{
  "n_layer": 11,
  "d_model": 512,
  "n_head": 8,
  "n_kv_head": 8,
  "head_dim": 64,
  "d_mlp": 2752,
  "vocab_size": 24060,
  "activation": "geglu",
  "norm": "layernorm",
  "norm_place": "peri",
  "norm_eps": 1e-05,
  "positions": "rope",
  "rope_base": 10000.0,
  "rope_fraction": 1.0,
  "qk_norm": false,
  "attn_scale": 0.125,
  "bias": "none",
  "tie_embeddings": true,
  "parallel_block": false,
  "extras": ["capped logits"],
  "init": "normal",
  "init_std_qkv": 0.029,
  "init_std_o": 0.00618,
  "init_std_up": 0.029,
  "init_std_down": 0.00618,
  "optimizer": "adamw",
  "lr": 0.00102,
  "lr_mult_o": 0.657,
  "beta1": 0.9,
  "beta2": 0.95,
  "lr_head": 0.0219,
  "grad_clip": 0.5,
  "warmup_steps": 251,
  "schedule": "wsd",
  "decay_fraction": 0.386,
  "decay_shape": "linear",
  "final_lr_fraction": 0.0,
  "batch_tokens": 131072,
  "seq_len": 512,
  "doc_mask": false,
  "train_tokens": 1173000000,
  "steps": 8950,
  "dataset": "wikipedia_en"
}
MLP neurons of a small language model. Each row is named by its layer, matrix (gate and up: input weights; down: output weights) and neuron, and shows model dimensions 272-367. Each number is 128 + 32 x the weight over its row's rms, rounded and kept within 0 to 255. Numbers have three digits each. A neuron's up and down rows have the sign that makes its largest values positive.
Before each neuron's rows, "fires after" lists the tokens most often just before its 100 highest values on Wikipedia text that the model never trained on.

fires after: " ", " a", " —;", ";"
L7.gate2750:135085119104174091127121156076088164141116104098120113103101182120160184131110102148076050107091135126149113087167114124103138142141076145077087168114144164199135133121161138144042078217145104161132129146142104123136142128083183071109170096110116138223145155120156083123140135147171094101
L7.up2750:105101158172105102148104179159112157152090159159127091139168172116138110084171112143184187126171142182097139124123180172126121130169126106088099170183137152102148096131076118103116147161142106130098120107106098129134158092110101149053141140111030137176122123087128081149178091136156114120
L7.down2750:122114117103114058077108138158115071072099122139130082178078051123232097147135160157097103198126110073148116150086107120120134154127145113128110168144113143126107151152096133146118091139127080133169150094134132086094168168111090110132167113095138122146101163124083119139151156143125135092

fires after: " ", "196", "==", "201", "\n", "198"
L7.gate2597:144111120140139074141110067091128137103118126125197096114146144108138112114168133145192140119067095082107084166074166086109183166163109081139183128155130157100140118182128080162083161093164117140137056152067140094164106085100164106155159140131180087141125158128104146076098185112167153082
L7.up2597:104115132134118123127127113162120119150108109131090097106110147134159201174097138173195174100169109115121061098094115148076130153128145151049103123124186118152135149189128102139128083154057137098109168184072113152188065151143080116094136048174102185138081142143148101140135071150137095156
L7.down2597:157096173148157136116122110108137100118086072096151096066149116122126153099162118125161097181117100141058156132005131124159115104095165094136114109092138109131076102171154161032129122162131188106160091116152165087154121082134171083145147110134091147126188089113121125120121123103174091067

fires after: ".", " —;", " his", "0", "00", ";"
L7.gate1278:143139108129142129089127109143093205167131103154106138129103131120135170129146172117117102098135119095206118120141152155152117103116205241204164108148128098120113098105139086183155132172158094185140107149099147126096144134121088102163084150118141108143128115113083145150111116178094106086
L7.up1278:139129107095080098130145118089081135102100157090093109189140121080165078145089112118092136130119121116139157082150131106160079102159115142155095132123079131107111113070126170196115139120208092122140137101150163081138158148151108184146132060157103133120155101117114142127073136128079095164
L7.down1278:128101127076133092115138107139100180165129107063162114124168102202119130129145123199141091133206142040134138119119137093148146102169104115121122137109112111146088135147155108085159123128099096135122118111086169136122196134077103089112123115061139095153168126084167165127086201123114132156

fires after: " ", ".", " in"
L7.gate2701:141133132180196148145109118204102176108110149052102117156128115091105164113114197160063119138106116123115101163108117154108098079134188141080090149120128162111121162163133128160103106132117156134134149088156106124132146110125143101113155168149115189153173115162099169119169156114089023144
L7.up2701:148140131169159104165139144198084092132098138162133124142171103180161104155091108034152107122096138143120181063083106115150092165133160136096072114127128167159196153169085083125127091115105129123117125075101109154090114158152141128136105135110147140141116168148128126150132195152110152133
L7.down2701:082131139122127104143148125132111159166143193156132158173115085091107113083145134077097132103141120147123117181170194172131028095125119044121131107141134109105108150101126076060092134106151120124146185088134105146058195140154087131130058155121089139085124120208069135097106113091109121099

fires after: "°", "′", "{", "k"
L7.gate1183:070115123156087109095129182167123153160186137101127083075199176071153095130103112066155154127115151133136114120122118177143090081114098106099111104110151115110113101133152137125070187188150153047063146159117079182150103079158138105183157128121123106146131093109134087117134111114066115082
L7.up1183:111115151163054166107141113147093167121102134115076177192112121092153142116123133093126122180160151152124081102134103112113118146114183143130136119066107078122115135066179096120065139117162120124102102116130107107103054129169074128144141075131124136149149109114075104119145175100148116155
L7.down1183:115134124174066129157176087093094127124109081142147178154121115177176097107147063134145095174141140124117094118100114114127200088142116136082125125111091118123168173171129170160077105143112121156159103225129118139093158101177086109143098108162153122140164147106111103169141131105083147100

fires after: " ", " |", "p"
L7.gate15:142186148158033095161106120092117097126130098124080131097141131152188104180124121138130127130137119113071088058139121127104158140206211166138160121136135108197172116118095089098118139164129107105114092112122119116131144129157075115154092189168143053129197113159104130078171154106133140146
L7.up15:138146147131095085191139064162174138118091145134058111162123088165121072096169086139089129148143111161091083096147095146128110093162104095168140108101108190057171106186064116101121120107118109183141128170133137118114145101114122108113114097099109127154124116137075134151125144144094074138
L7.down15:206165182131063123116059123120115147124142078193148073162083137088124059061148153092119123155129159141118133119180048123191144141085151172174103130071083121191104138122117147123163122190117107107080136113114116111045107079163109133121132132138128106144115095158147076159139107134130102147

fires after: ".", " Got"
L7.gate1567:141118104084152114169118069162135120126136109076101181085128115124102112175149164162113137094134113117106077116104152136144141089105171096101085181124135141151123218130126153123114096205075129168152132168148112111149113179123134100084155111123117146114133132129149151107119096130091114098
L7.up1567:119121191111082145162124079144139197153144112122158126147119093157113061128131081115152105056130073104090213107092160120126116087088137088149172173090131131184166141131144156119162110156140141163152162132136148188113066121151144086046110128049116076113167187087126107162128105128122089172
L7.down1567:115159200160151094102134099082103164174126117168156142103083116145087147111096158122088124085163077094153138119105069140152119085079127153144096214144174172127161150136113211144100184115165072102140134142144129118111121147171146075151096132072128125173148092092167187116109133130146083124

fires after: "{", "ta", "}", "k", " \\", "}}"
L7.gate9:112169109137070133124151141128081117163106119171179086131189131123173120102182122084102120118152141148176147182199108062143125103173100110155116094140166123085110180118117145145146128081144128157156165136086144106106177102090118143170132086150161149167095156111082159141138128143199114122
L7.up9:143138133137128149160118065091189061122100120071096097117124164106155159157092173105112121143105120075075114162139117146147176149121151131149144171142105089156144148138159178104121136153136186057103094111108067112091139070111157130086149109103107101071125081121157128146122136143071159191
L7.down9:106195097174156119107135132111149108157128115126090148084099112119177095117084085076103064130085110109132119131068068086084104102156086104168117171082157164112123077130179087120091152137127075176162081186146161121099104172155115104102164140129173169159127131109149081081114146127099099141

fires after: ",", " in", " ;", " to", " New"
L7.gate1225:125105096086123119127111171174169100131141134132175111099130098137096087135109110121176089128106148132112146102183163151116106095082125143122120131118150112125154119118191103131150094110163132114125104103176117041087142121173114086144128121187128131092126119114139122082125189165070097106
L7.up1225:063119110085063125182113114211117075111191114153114157090098142149120141171174131189182158090133190160194156130078115166101142123135113128149118122110067012127130129133107144056152148112214121131117161176086062109116158124137131190096117144092152131106137129155198145064104168124120095175
L7.down1225:165115143105138133074129052130099088158196158119186098073141090175101121202150131110135120138095143131165108125128151135138110079161118080162154097162081123147138081180085067126105181144126115171053150174105104114149112108134105211153136148130127109108140087150088137091115176091125155178

fires after: " ", "201", "200", "'\n"
L7.gate559:055155128099134117123088141124102088136128155136163097112186135137120099120131096124154125105122089184132188083076150100122132117175106103110093119077088144143145116097135070136101096117143200112164123119161178140180164201129096107174145101141133137134112175080206142148168107109141117155
L7.up559:142101144105149103115072137204091169109162096088090094170033152051116142149105120116146174148153140158079085138119131134086135098118125138166053147098122130205148139148190160142062137104087127173140062118095138169162187156162143122114137149091152116140108167158136087140103128123111113166
L7.down559:057152143152129210088132117177163135171113177084090122115107150139134164148080159183118114104172135134146125141113224115097222098149088147152094117133136141106201126116170095157094174099159078149090138157111207088081137144152103143156123101114179116146062113081114138097053186139132139174